Weights of a small GPT-style language model, trained from scratch on English Wikipedia.
Size: 16 layers, width 256, 12 heads of 32, MLP 704 SwiGLU, 16.9M parameters.
Architecture: RMSNorm before each block, no biases in attention or MLP, untied embeddings, capped logits.
Training: a variant of Muon for these matrices, 625M tokens, 4820 steps.
MLP neurons of a small language model. Each row is named by its layer, matrix (gate and up: input weights) and neuron, and shows model dimensions 48-239. Each number is 128 + 32 x the weight over its row's rms, rounded and kept within 0 to 255. Numbers have three digits each. A neuron's up and down rows have the sign that makes its largest values positive.
Before each neuron's rows, "fires in" lists the words (lower case) most often at its 100 highest values on Wikipedia text that the model never trained on.

fires in: "that", "which", "following"
L8.gate162:128112121172110166104146183110166124150196124100151119098094128176133135163106113136055090154159097148131178156111127122149069112084190165172124091195169107082157207133099149118117162106155103115124093136127094100145046161156245163144103093113157165098119093134138088122147124140125156157169150145120118143144133148183129182143120152073137119028197141121097109138155118135150112165129101120144148107140174156132136167141162056122117121168098098105128151126176123123128109054141112114108144160138137158195129143076119099102111136213114146136141120090142116105162157135110100153
L8.up162:116093097083169129144095105113111111164121172069138129113152169100134126073128144136111129142153130105127137150109128126079127136173184108122116068074075162131066102084103163162106173134128068056110088114104097131131115154110161163110155111138129095179177157095159108098185092127135149158149177172136128165090117140134159140113075145120104066136117096122115105150133105121129139049112092114123117147104102116097130167108138150152199069152196144143141146103151164080132167086146166152130165079124140146115060081143130111071131163130138167132123094154104082151097084139067072126

fires in: "was", "been", "were", "be", "also"
L12.gate40:104110148112125097147140069116093117151156124106143115135189136057134104083153167152089161131148131125130110102149114147128080143100108102111102137136171116142111132098131119174096137130112135175109201120116198101126121096142180151114071193134110185101185130087158141108164109163139101133113135121131147142142204125078113092197052128087158115137153070196130144093126123129062078112119108121134210138168179141159087154108120146126124100089143111190112205189112170139099147138174134088146140104125126128156146096101101140137128064068145194158191130119096083122134121110107107118
L12.up40:125149065158127118123101052167081115064170134107082184117129134154115149086125149087125071105145159105093122091096143205135166129153124117097168175154082163072109151066144094125126182189144171147140147127117130125117107162155115136133098117143103157121149095138126141082163135167118117113147078041155141089192158093087175159159143138164138084127152113131142128162121106132125154053139125156104130138090150107165063122156167149150117113091123099163204138128154092146080172043211122100085120115081102034147053150095083182157094080128105133160095136092108157114111149134142086120

fires in: "the", "s", "its", "a"
L8.gate129:165141161102120127102077098168185118054143180107098097076113134089101166164138152116109152131116196125098124145104102080140109147145121173080101099175132171113045082137175075151082118127123136098146164128101127110083177143115154125129118160102071126111120154114131175114148137119165091173102116109103157093107189135126107128132151102175091112078068092133193057117111086149121138167098106081184181098123167086146133112109133122109123109152128149135154107106113126195145214104096104087168114130102102139189209152205141120198150129152081116118192072146121130154120124154124110152
L8.up129:127101111138102111141095065150145155112128118157116074127133109129111168098144131087185134101123175124133097180122199117096165095127089120116129168128082129110074146126128080132120134107152117116122163123109145117087068195148120128183140158206128123159127175126147133102111126057086119087091110131088069141136204117135155106116124135112095085094127127096163068098083103150069134122136080065145159103152095113135133147099129111106128070132141129204141161119166111146100109125113121128131092162083113146167155136112094145133142144139133138167170079150165065110113059178154129193

fires in: "also", "successfully", "later", "now"
L3.gate67:094154123076172127103149123116176144122092127133134150154135162166113143109184176073113084177144144175094102095148150100072060085170164100111129129142132098162092103117133064148190148122117081151202134179139061091119067087154130164163065136129096149068120142104098150097141103145141089126122133171110079154140119162096140095187066145091134086137092083136086111157133118088115127124097212131135160120170132125134103167064132167159139165072168079131092134127131178176105081106119197128170127130144086086105078102138090127139125142127132157102126106119128103105127128156128139105
L3.up67:072133151072130084176182194152127102146095130091196155073148110132112082107109134138126126175103102137111023107102126123131148149130138165151166125155068093129076125105115111166105153179099139113121130121139158093106149137164135188125130107117122142154130139095143144104126155128147113172163192139169119174156080206122129128196151115130105148108125190158096067161144122121145082119101096120144102132125096129158145115145116145124119119108146139112145193155147081173065082138135108086123165107102110149112098075199077086166106120144098147129128118122039128150166101130157141174

fires in: "the", "was", "great"
L7.gate619:148159115170103128158174144056102187118102131169139117152096148119164119095157162190154090157161121114114128195152155122110130104105188131222120127132145140135136205105191121133099100147119147133146114152130153129117034164127169144138123175112145126120108101097121136146121189108109139126127105126056131050158089105101094069140132160097080095121093174079125142153139169072163099114130188129112130129178080163132078121110161101102196159128155105151155125119189133118146082099098159108137138097108123100065096171184117127117204125196128125087117142080154104136127105086140130181
L7.up619:143152123159141127078153083153127134090134141200102087159116103166120092189193156134108117049150173119084077151090164156147121081156147084167137140113136138118138132191193126124103092087100138113166123154156170130125123164100114143123146074093095174105119116123112121179104147067084067130085138124178098104089152109160161184119123095099165083073095196110187155122135140074178119152143146089153155127111137154099105162091112112140110168162104137104155106087109118101125145091081097101108086141071121073126072150182096100096195160108109081157121156113139137057161073103124168172

fires in: "had", "have", "has", "he"
L12.gate88:115160177094109127138144154148183084110119135107125138114173157145123139114169113082146141166166193150159099119118119163163186153155095147110109167140162118092079176154119146124137091137116074145123133116057114155085102142154113150183107150088146096158193112148093166135086143138162082130145095052161047182124077133157185181211131134125129107183161166190110087152080122169169132115113129145143151225110143123146123183165175078189149196093151105153144141142080101119161158109137147153125143104107169177103130182189125121096112180137136140132102171099112151130100100161123164129
L12.up88:140170116111142103120143077152128123094132082166132186142137155140147211127093151158170139112132081162100127138157153142195123063085148162164114170109061087131087177118134147125077089109102161161145088158162167136152100123123098136108141159132102114092152158107098148163125117098110108169079062144159111149129098096214104099190032123129117186142130165121131092122117119082042143080182157146097135159107126105087091123140120058143136140106130141088081115150084098084106172083107094160125087103090088060160091152116156108108176132112131095166111116105193148108131136114075123108

fires in: "be", "also", "then", "often"
L2.gate129:094135129173130156148108124092131135124101130119151187109142136159047108116100091107078107157125105105088093118137146163136061144184169090130116161138135135146123065104155159070056154121160104171157151105161135126155175081142086132158158118165137120149152120129096190077145116167129053120185158162140203098124102133083102104216160135045166163132167090127066110134176104119154062146083147144176091101065150130092083139166150170152102121120130083117125177107109161107092099111158142121126149136116108093130162118102112120082149158109075140140116129159108118140100175117182120094
L2.up129:091137135150113132148101129083166086113119153123151139108193139113079093078148170094097144141152101074139131094120148145158103145154182124190194151137118127213158112110125126062113132140124172160145132129170162097143100096135115146116150157178106114142108114116100112091119129196044069100137157197168131131175054128132099132195127139066123121141228074176128117091131114146103137105143147169170152119137113188130112078057105147111088090129153096165128181088119129155071089082138130108165117124097168150102104129090115128159170123147125193167084120134095112134107133143141091091

fires in: "of", "development", "organization", "entertainment", "corporation"
L4.gate534:060187111066095134134146157060089132173136089170116149116110096130069135210175064141133164151147119150166104138124134163115156099157126172123123121078144102152134099127098187181125139104144133107138183119134190162141116156179124187155159113153093099095099147151169077155116083125081155157113138133122138088155071137149155111142120124166115148129162110121169147138156122086136091187135164136070141108123095150162112090024090125105145116172133171142133143181062099151071116083101118139148124124169068097132157138112116113117129157159187163143080103127172067160139116134176150132
L4.up534:123172162088169139135164209113145168115127123124116134106161180103066164074073164095084101093086114092130153120103121171107114101101110125141157104145156123086075112111162187100098070105121128155178147106109159133120152151189069093143137127143129124154143152135155132147128095162136207112153208191122178170123099074113130130127151084093123183119136187157163149166064132077104071094091127156128134144157078161135126146116134154137171123161138144109099133179111117142080147126116118123117129090104096102103129182144059089128090123138096157143149125102152126213139113060162100155

fires in: "to"
L8.gate180:159192108131129168114166146109120164115190152122118166060179086135120099174138101145077130161140131124145079157099168096148139131136143214126137072123101116136109099118086141072118138100146188196126145088143139049136105134147084121116097150088118104132188103098127153091171158138130167145147140129117163120161101136140149154146099084131130141126204131123146076133139124122141141047124123096107181103142202128099183127113199136173100142108099121145148088139159103134119102127191141079149165109118138166169073124130178057103145124094138144094124106113132139103096115137150091133
L8.up180:134129118124116195106143135147086127129154191127091180171122116138104174136135119127077115107158093097158141112145120167111140107138101134112102091133115128165034088144125122076138149128137131147070106135175157099128111124202072111137116139150172163164144161110107092112179130188198187098115141123119160151161066164150143184133128161113181151076180134182114121151096179085103069137106128162165125139187138118100162136116133116149153113086108152135157042123115099118079175090089166114116141090144081139131095150082115126110129128159126107121092143149122155140128090122222127156

fires in: "were", "was", "be", "been", "also"
L7.gate160:150093121120167175097107116149101120113128144156117169104101113113051113115110129131097095128104141153113115074150075142185122077142143069222151073194135138109119124123093188126144150118112130122108174129164080135136090142158106091134140133129149127157138178166154131093123099113080123098154165110097155163146147130115098148105119138153138097126152112106104139114103122175120118068101091143141153132074146125133095144186103176189159149105113056116176062128140180197039130053093128105134144071002098096078124154134129134132132082065074164136132084151157160102146108098117118095
L7.up160:108115148160091142126131094118163110133128148109126170062159045162114126064123121089165135146130104147158180116143119144104092145090079132149152165121128167206095106171167147159175113073130170149117156168221158148160120107160136101120101204186140147109134093113131124098114126146140103138163120147144063121125135106171144150088195144148122081113137126127170165186104097102083192108157143117136100125140162148093132085166130157151099171144176196137134204111100142132089122025100122156142157077176068149111125134123128086082167162098108168106099093140120124115133128144132135115

fires in: "the"
L2.gate546:105136077145102076076214059182066173152101082098075159127174155103134117161093164118048108139171117132127148093107172130129098138100180169151102086100082144125092130149189142097161075119123125146193128104100141116117144124132118151130141082156177109125152112130113164087083130037102102143118125105164134116216107108186150089163143151085131157142168131100094143099125172050115106194118110135123127147089141127077131118144129097087158178112136105132153096137124182102185141176093046119123112138129129095103124057150086117146110143115129122171138109097118121052122149115127133143
L2.up546:171164125184191122087113067179108174130113140138061115167109147104144108125157156141101116123135091113184144141078130149154128134113181170146153069144091131131126213168141127178131117154110122157181153123093138108159181163103087121141121151134146144103125094169167164081112119130131120128132190136147045133236124065174112125120085158064109142167149150165168094131151114073099116162133106077149105109059152176154121110144112113140150186156138114100176067123112219132152114136097091180103113141112119126104139129146117083087157132069128153196170115163150112087151124119128138134

fires in: "the", "a"
L7.gate533:149089137155155142129164142106127144119155138095115112152117148130127157124137159130127101192113098174086123095053170134147129109150154154159168076158151137136182171104134100115152097101116188150109080176147137140072084160131100091145110106159112154120110092144091106203136105083139055124062129150157078173136149143121116125136117104116166119108099117154170138159068088161117068141121098120147161177071120100067115124154134130153111128163153134110204130185094065107184084101101119129129132114137153142131163092124095100195072124144095117077117170153142087126121105178117110082
L7.up533:143067162124149097124164143167123123108167131103084136183131121087141169132132102065042166169081140117145103083124199180162119169172138153144102162146154111149111124072168138133094066102085101107096120092101131105099194144139100119118130163101071110149101062101127117164134178155164115160055122068093144135129085141070124127151136068116111123067142110123118074110130134161113111141168078063121143131104064125164147163122154147127167162096106140146208151113108061103147142126107119135131174093105150110164174151117108124158153163105172068099095177110194125174108131111118123147

fires in: "the"
L2.gate167:134165110130111168096111076133165154149112130079114143088101125104128106151161129142181132062181115116122150154169142113149098102128108133105150128146128116127185168133144138169162157127104076153140175099141155132151059126120125135172133131133131131106151042113114159131122177126163145172164091127103140162148125103110184139173081105160105119129114134083135162193126088150167140167144156165101147093068105176171140146184137212164133141127078082157134124138123156108183172135137158154105093042178146032102086115145100047090129096193109143137105143204103110143112080164091119122
L2.up167:173169134143179126134148131146116143172126083126061108114187168149110128148125169169123129132070101158092121076099143129096125166089141081113086106127150078150106160173164091122113112169153155157139120143127076162102166155051149107138101115163133106122134112121071138146131156125085080140097102159177133136186108083120134151112158165146119184131144163155101154050154164169192157128126146091135129128148153163142108096165150164138154117114115101143122052189151158175146155140148045145148160082149098221123099135129128133145142138131139115112201115142154114142115094126163123082

fires in: "the", "its", "squadron", "s", "madonna"
L8.gate24:128153078134165233164151095152141140123048110148193088127124123093141101142064183100136127152118148145147151174133154141097100122150088112128120122149111125106107119161176133139093125059160134115143150148123101221124071133157153137092186179174148164101133142176139184103179155093178139098083153087108127115157103115133108168091133180157091171121133147169132164135120063108183135165184168177125157144145122220102086145108152181123052146147167108158085099161080110120159152099172111173104190134048129145179098118143113113146105114153080143105127129148114137087113118137137106101
L8.up24:154136160099172164162175162155085138173137163110129125184188122121129103177092138114130160099167143134079072137136143139096066125168176076133139086189181053044103104129134164171100152121083165094076143158069097145136092155106127116115217112139149157129153191134059149039152135078107121106154158182135127105129148156146143181125162093109100157157144169186105133138140107130118124150174182153133124077126110178080129113086116121167089146144207078171155115103112090103100135124148124174101195149079128135120140147151148133141112150122180173138124108161148120134133145127112163078

fires in: "the", "supreme"
L8.gate591:136079154126142130152186091082165154140152060150149141056128118144123138174089122101180122153117103092090164086130105110148141153144191134153153097080154117129202133142129105129138142108144082154126092097154166101124142097132117127100151063161161114095136130100135153099130173128183100092107157160114118108165123105096099117079130122166108128097156167110002162104127111138158081150145147082091166132215151129135117107116115110105157127116130168119115095117124149136165172184090164157123070147090171146184091146121075186111192126144144156114157154158149171154181090147104136175
L8.up591:131124114130130087097111149170162113215093155166129167070109160126173143162113122126172115080101196131055095141117118138181127103076149161129072116139158119127113106109162186132126162080147101112160159164119183131150121142096137095133142137110110120086101139107149120084127175113108116075125172109094214094127148127166150167100068104109109131114139132111153136134100084159172121105089144145120091075154145129124106151124102110213086089123160131119155090091102115152131135174105144140159122115100059126214074112149073132114206070124102138163101190112134213095158136178151141148

fires in: "had", "have", "got", "from", "has"
L6.gate670:177143158166083157086100122167149140081093079147112137168141132197055064130114155107163159129137149105163082172240134092107109129114154156121151168129125100120117139076119156135111128164085112129051110159151071131071158098121168107155129086100111157142134112135149134130067095112110166098123127143120041093147101144121105185148079158109146183139173154172154089174134166059172108108182109141172123150063157137095115108123107110108077180103129093124117154173072166125116114176108097096111123185116132190126105146136115172119146125127128164078093089183108175129145130092088112086
L6.up670:177124130135222072095128122192147114019100136086166142129155148130144077122117141157107095124157159143136086148121117132175170143131180154079115129154075091201110085113153107180101105120148180140107185117114102148130111096151096122138091120152123121097155176097127174106162103134145163123119115081110145156023080100161098146159099169201124165117157147090160115118097216086082115126147141115104172065124133081063124183213133079150131148098101047140086126173118105094112160142105113114117135149113105169153139146140118139084151104127097179138102150084106100140105146114107139145

fires in: "to"
L9.gate453:124095168150149125124145118079152149133125099117119102118177165076169177076129123134108097119131131207124105125182136110145181137180133133179137105141145174088189086124109137216141120114171169092097088124181075091113179143151119070133155074082153162150141069138107115154160153112127124119141119179106192145082148148088154180141156053198114146101179103114120139130084100087130092080144119095146073122128155081148153176021134097124140068110124077178156087167147105114113120105169098136166074127128147121209081140121136107074076145100066134164088110127137152147143112117136100143
L9.up453:195090070145121122075195159082157144087103106141082167138071088102122146144132120176114132095110119109073104168111136156120100069179146180122141122177112158122131121109067136081092138108097149104126090103073083089157095152087083148128110133116136093196105161120119105126124117127212166136136102101123136096140086080175118194152069112153146136118151114191148114150087126133114142064117126118176125143124175114097091129147094124081126074102148106114152143046128134063155089095163096195127189141198129123136089064165187076099145136132098117093129155147114155156169130108159125162

fires in: "the", "their", "his", "of", "her", "s"
L8.gate434:199113129113121133108188137101071067164171153160139123142117153087130114134096138135136176130185119120138095150188098125128142151129082043133103158169081164102145111138134171130160088124069169090044113133080145169122178176121112163110126122090185105208133137137084136158146072105122118049121142142131144126114143114093106100131136163136107085091151077122140112083136107162218181121112146141145152128103168102096109086078110080131114143139129105101066096147183126119158088100114102083100108075111161076123082139182148112117121113155147055122127126130149084137177213151087152101
L8.up434:180196108187130137083147138110126103081075062139110127115119165091154123101137106129109122183180089095128157098148163151141159121092125114106134141129103146125181069123140111114093099170098095090089171143135075143160140121154105124126089110149139089096151171080132127114121142103165148064113132168142166118117102124110082098111083125109162116113084153130162124161178108164175173139142123133175079133123139113066089078120146087128128197138154086122152097089129138148200110132117118074124118041079106114123121231187136166160134117134117091108129101132082101109119085087077155099

fires in: "the", "his"
L8.gate245:133092142084105119127159121111124169126152086121140105189158127126119123178062103096145214151178143172135143155164124139091098143141141142107080111108122146072112116088109129075123107133055086141149125146053102132077136101147162115109110155160127100130197094186110167092111099096097083098116123159162133104097178124124154103123117137112129116053128103012116118120086097098167125085174171087117158119085121081068096091079130116100151162156169131158125167149121184147155144106127109150116077192124116138165116115136099186082118128158147159098084152190145095111065155153107116169
L8.up245:143157096119040107080127158098080151176116105064090100126144167137107161184119141131114109110095053160155191142185147125103153086118137136130091088148119094148104133083122139114133087127097133163173057126085076171125130076123104108146118093117098145166123109114117170169120138144138080076141137130202132156143097170125139177123109158108180117098154122110180151148102103095127151141175123151116143125110161125075118092104094071151069059099137118121127162119115111059143177114115098123158127156083118103092123170122127147130099143132141170154111146120196158130083162224165147194

fires in: "which", "it", "whose", "what", "this", "high"
L2.gate20:163122134100116134113110137137076113047123109159208074090135140105104154196166115089108158144127143187137156101165149132171163122092127161092128118114090140135125064085151117107151151092101100072112075146120114110116125187156197128133159112107148140090159112137052166118138087110060111177116078080112093125117155119066179175151111055080101150141114092151094173188134081170131174164129142160123110116080129122179128083140135065134083097141140126181123102087159145121098112135141171100136141124087138123146144112134112155100083159137152177154196087177163158112186134155146128166
L2.up20:184129052073108129139079079171118127147105109160119166148161116174163111099160169143090090144128124154109059166128117164159141149169164124040098121096127083128148142107144110171162128117102143121164114135124129145143138167116120110169085057084148116126150127112129127145098160104109115196057144152152147182046127147093110172146125151130107135142084134144106121148092131104179128143146106165115151073159171105202126209092159117133193073144115111135110147151059172128076133067161104116183091111112164075115099081075112087129168158134113090108156130120126101204115145140178146087

fires in: "the", "a", "an"
L7.gate196:149140169174154159081141137086118167127087153099086093105134053113088151133143085125125101121078125158150115133132101146117113209121183169140145114054111188105160148115129094114142167152103091119130151106150116126085107182123163088135155104141091149130084093128139159124147048106052119104100115143106050094155148111125081098073159171093110087113135147111115174138095093149181141110127144115115148096127124147102141160129149134105195144100113166167113102145167103159119119104155162089114172124067094096151117163161059087131128142136089088163095107125194133072045147143081188107
L7.up196:170176122080129112083172188150103083134163183132089132165096087209093159093177155178199110147219181103131117114106142158179135097089150168160159140127157131099124138125150124191166111146115178149093138161183157071096149136090107137158094181109141058138111176133123168094096085106095126079113168156155105100136099098132147121095052070068121109130092184150063096162136172118137073105079134104109179111148106085104123171098103100186129173141117137112134086093112136189133100073097097140124146127101115149051074158124072170171100106106127123143102097110097142097159122096132128136

fires in: "his", "s", "their"
L2.gate199:124121132107130098135220114165156096122087193092156185121157145194100118142106098086127113153125127160095177117122126123107128129160105155097077184179080217126171085125181119089187111121092068135140103098127130111161117172125207129144143172102093069188102156154070173130101104094149106163124086162107132096141131063098143133121129116157111144092091131150183162139126157095166141150114169114169151094111084074035099123123122220113155116126153121154077063098112151104156153063146175116080127106151102094098127175105102133118197109154113138142129126166114137114128084087095126118
L2.up199:145117126084077116111187126165119120171123141130174164130103122164143111138155155057168128172148142153085103120127118060137172116149130137135112126174076218067130142119129148136175132106119109144140062084132148186153150136114160182110147163093138078114112151086129164157137103097137108145085126111135160148095136117105126127109108123115090171140112137094136143128133172123128146108125153097114112087211090078058039091098110164109164096106175099162091097091109149080159109128120132110151117066103108022064145111172147090137115146165078141192119099125138128132125061116106131148

fires in: "the", "s"
L9.gate392:163121134137128123116166135169156139168122130099116089144119124100120105182083116155139134100188179159139146094188171164124162109103087169179139135173091129144136154145137109119103145088070080112111146100208097178155096094036154102163179103094118107127123105078154121142135178122160133110128161074131113194129184153150145098128092109115092147131158130127103064126124126141116099138147161151102139049035157139159086104128160204163179108140144141098092139135164152076075090142131140159129112149096076179165163113160099173147139122078108143098116105186130070151140068142168099135
L9.up392:127096155103157103093114115150135179130089158083107118148128148118113057128146093117048175144143158142110107060141156153120099138138140153126159095137144129107156136119137099194133161172102124158000117125146114117172143108107187123132109101099127112098163082150132155142165147126126134141055139117133153141164102117114170115143171149124117138120104061129114151204132103121141098114108176119139168134109148165150143130151088120121134173175103101147185110099130131113103150120155133115125124154071081155179192154118094111103174136159170120132201082156130167149220072112089136066

fires in: "america", "that", "others", "itself", "it", "end"
L4.gate159:160146121062156132159133142136101161229151108145133140104151165111107179150098171145169186127081105128165155080152124101175161157128116156066154164129183154116182150121079093120135126142155110091126132110166129116185069082110198131115069117144140150161149117108136067040141083155114163112201099144166131161128164110149154142091098100056119139133132158118127105161104160169112118168134174157118139118065075133157149129165121148132130103162135075124126144122145137107136122152139097134171150094123098120189183107113165082132102146145126194144119155082169124118132117147131108119
L4.up159:132093102113130177119127120157082088166174122071121102110116140095155164152140204114137081091109079120111141138111204114134123150180136137109140090174123121163188095103141139100116126104081067077168090167151102147137143115154067174127098114134185088161091094148094126117162132111139107096141140069138095139106102123121113185170171166119122113142158145137137110171105189110162082083176127135099077115134085090091162172131192190132102156136122119139116094138129134117121114120076111093156115149128167106181153170101138015109107178134119119125169108140127155099139120126125121167

fires in: "2025", "2024", "2022", "2023", "2021", "2020"
L3.gate158:202158123128124109122167201108135128137106152145066114117147103159181156158104141172140174123088127086128126160164171150100150126057114183089093133179130055140102131124098113128124124147131143138152061150111093138161139155112110177135145117148096109161158076127152104085094107121098089146182037142104157141098077123126115115174144138107169121095205141135119112110127118187118117123150124124080141155076076121103065105148150110198190068066091120090102145118096191144114139157170139144178160081156116131145133132094148100107154119138139147077160122076120128130129080089120155165
L3.up158:145182066147050109150150134093097078157075119178166227104116153080093193145140136102156110192095171149092093126094173172164123130154114152199165115153181140133140121105149126140155155076114180117133135136159123151109105134129159124137134162111129109092141072112032124118145106093096172105115130090068141113189104099103119117181118125132066168157146128059146116161098150109104125109158130135073151085176168132152132078118141096156069140088117149079171115090154122153124127124153168045126089177097129134137139126124124123053135122168116136159185142114110189151147135103165149085

fires in: "the", "in", "his", "s"
L9.gate255:144041099120134152145112124099085139137096195156094041137090120095161085147158155113058146188139121116117205159137152172127119047150146172141107123162046117121182128117165146058155154192052107154140139086083042122122147120135062063073130130119124162100103147141208156098140148138080155166059120096104103055131108075063156168153120110164154159091202164111095155132131093100112169174088136107100134083111137126086114126091147124145130109132156095090124131120153113145139125126121093145092114065096122135097127128153080128111153146098142128146120089141151128108123096145168179134
L9.up255:190098064154120155139133142095126123100152149138126126067132079176149090141129144132048140169105167123106173076133115105091139109150167097118124161167078074169188096089139128111129081145132071188100168073082089174121113194171081096101076094109135152106146124074139054150117120118107124129035112122166143093171158090124158141142155099166158159103182117127145086163130078089178124116129134146104150107100118113110092154151193133174101108128096146128153112120165089090148159095145095075098126065141074133114196168157088129061116145080114146083149117184169114156150122092140124120

fires in: "a", "the", "s", "his", "its"
L2.gate419:157137123145163161145150092168188128110146121158158168100126127129087122115102165139142117146159066086104119173149099135130120092094143111108187100154107111110101119133069072097119112161135128105172117102123095159109117192141112092119121133138146137142174132167080152168175139142112122070197072143098114110047148099121141080139132125102144096135173125097143128183187123181133079120117117178179097099214042093151106139076124169155153119152148112079131122125096078086131140165123153117137163111124162180094144166137197160106141150109066205122142127176077136137099091116097113094
L2.up419:124152137113139124108164138137163125054135039159077121122167145121118089186135158108068100172185092108100091112152154042138044151131093129106090131099117117089135115136085057140116108165089067110110126108153064116174119157117155098116104110142129101126159113097163115148134113113133127104116127145114164133115125088112148131069169068138095141110186147077120127117111113133184109085160103138130133140178050111118122158109133176083059122102127118078165123140149041096174082125062110119121138097117148152150161122115192135158120078123172103119185141127102164064158086115104127123

fires in: "which", "that", "it", "would", "have", "has"
L13.gate368:197090129126104130081120113168136105068112117053138119073145142110032130145091121156100161106131103135102124092134133121092144180119173093129163157092135053146069158128121067081185147118127139163084127142106149148111156118097158156063141081142195132078153123084070174147141143170125138195089116097132079165116098130108071162132134119132112133147174142145152110140137123197103094127135169159146121163092134118120159168143094110153112085142086112113141119171134154154157084103163137170158117167134187189120167130077110135112125126106139123042068118139186163073188064153114178179
L13.up368:103096144126111117128148120188164095099125072114104131108141133092188157151109054086137091068111151096104152147132186136127161156107088132169092127084135062073098157102077158177128089121115135118134127201086174100171123140101138158110104096104149162137121130090085121180178133159108130161114121115136124127081071109133065168203145114162091159149145114064133100126165148152074190138109169109121127136138136077173147116163097108111120090110095132135152092115143132191094102169159084127064113111172101131150093130127082093137124088159163102127116083126106151086151130192153133124

fires in: "a", "the", "an", "barracks", "his"
L9.gate503:158120099150112130151116071136118163080124134185113077097083113158135098103087040192152111123153113089027174119090169071101119135097151128206134162139124166106098124129170119119196118130130122128162097091083157102123119123166134132178084084105102140100155165141147110107102076138187011125145119121126141135130196148170097098125147169133196104111116124071120099115081147146167094094106099114125148139188117111132101137132130114120081126183152136107162130108093115114177127121070152113129090112136104195109108080093141158187173148134131128158138050154093169153093110165178159099
L9.up503:151123208151145135154111119162125187121077133158126084134078097104108110130098091091184067151130165105099140143174139154114094073094168167079117123131121178124102152105109057164093153126155095128107128119134144092138109189122056091167173135080155117167116117116119115143170100120148129158105111134139129126119120106109153103087204097142149133116091135137122120130093106113103079150170127064114163150070098097104141104151107146114094120193124138158154115127125136098133172093099230122103180186123153192159173186176170129152165097170037106109162107158148133209149156143110111179

fires in: "took", "in", "take", "electoral"
L8.gate163:122154155120156143166145097155174126103146117178124166162165096095099080095183180147104118039137068115086162090157083124088132131093112105108149139116120124177154175091105127134057139103128140156116208142093089081127122150132103087155162139127091107090183186171115165168126090108146137095099114146150210123114176110169144143135135105125108153191127136179077126057122212122158158104106141127129127146165161115118101083079094094122105145142108073170088176079166111125166117147152107110137161131174160149120127102146108082153129156152071163094148138060117143151105144156086095119
L8.up163:105103127128136095085078115141138098169075136149157144124165102172169130158018148107151095098164068148149169083108133128112126134067093142137148151173107197205145115125133190147138153128164063133171156137177107136122187109077104174105068085118124143138130176166171175156098185092145115140106099108109109067039125132139134145158104134085135124126130138115172163109126140137142116061138113103135182117152170122112164115058082108108150093131085139164089120139129119108120130097111123211142118194091088151137080193123131113155154173097126121128048110103107124113123159104109135174

fires in: "had", "have", "has", "and", "also"
L9.gate548:148097117143072081119160155174129130112174094120087171065163169142098211132148123134079106137146158134090134158136054165120129089105164119135138151130133127121081214150046076095136154151104147174095120148151116158136092128130163101155075096105183134072164129120074149125157177134072152101100139114169116145130128103114081161188071133077122108076107187156132095117120158094111086085154159146074173169121151093109135132113144081104097169113126098107170072152151114149104103072103110104138110172131158167055099146163145105136139120159154130094169132098119139210154103171093159130
L9.up548:139116112111016099103115146166160078134107083098107176092131097129151183160157147148153122121087183123157144150100092093092144124128200105118101092112091112078101122124100136135135158137199113133142108173154132123103122119140108137199120185052132160105132075141136128098096150146069132147141116132134141115099097092150075135128120102072090106077125142114119072155096145135157131138124132171133184151094169083145127161159137063146117134129103147142136158156143140157008109130115093147181141245149138139100115142163183140114109163124107103091185111129164145187148153123150129161

fires in: "then", "eventually", "again", "also", "successfully", "always"
L2.gate420:161090094107131125124105117166124141094106127106152139151156148107119165175087127160039086106157164177063145146158060159167039017173159118127065117121181055168103176089119159142111121170072121150133139193130180146111109123147111130153145111160115150128158099138175082089082163177117134119163128064090149142109070127105101121149148127079099114085152142138132176109144074129171166097120070076163092093115117108118120114112093168117139111085186119139102188059124123147107147082162096113132099109165081112144106134120147111090185122107135162138124162144152169160145107125138115090
L2.up420:130089170121121149095083160166117081105101117071150053146094141136151076150111133136173063128133120091102129093086112083167082150135149153134119182202133129054059148170130132168122079175143102124133104136137154124115147150128126091119118153152108164120143169080141147099119100129113206082117157117116161140173165082131176166146092151126138178175159175136115102148126076102083134092177165126115189149139067158169067104107169162103129139158148156109134231127155107129129126103139155134092191116095067102133095146213105112112110151070145131137146136064133152198168137127120167132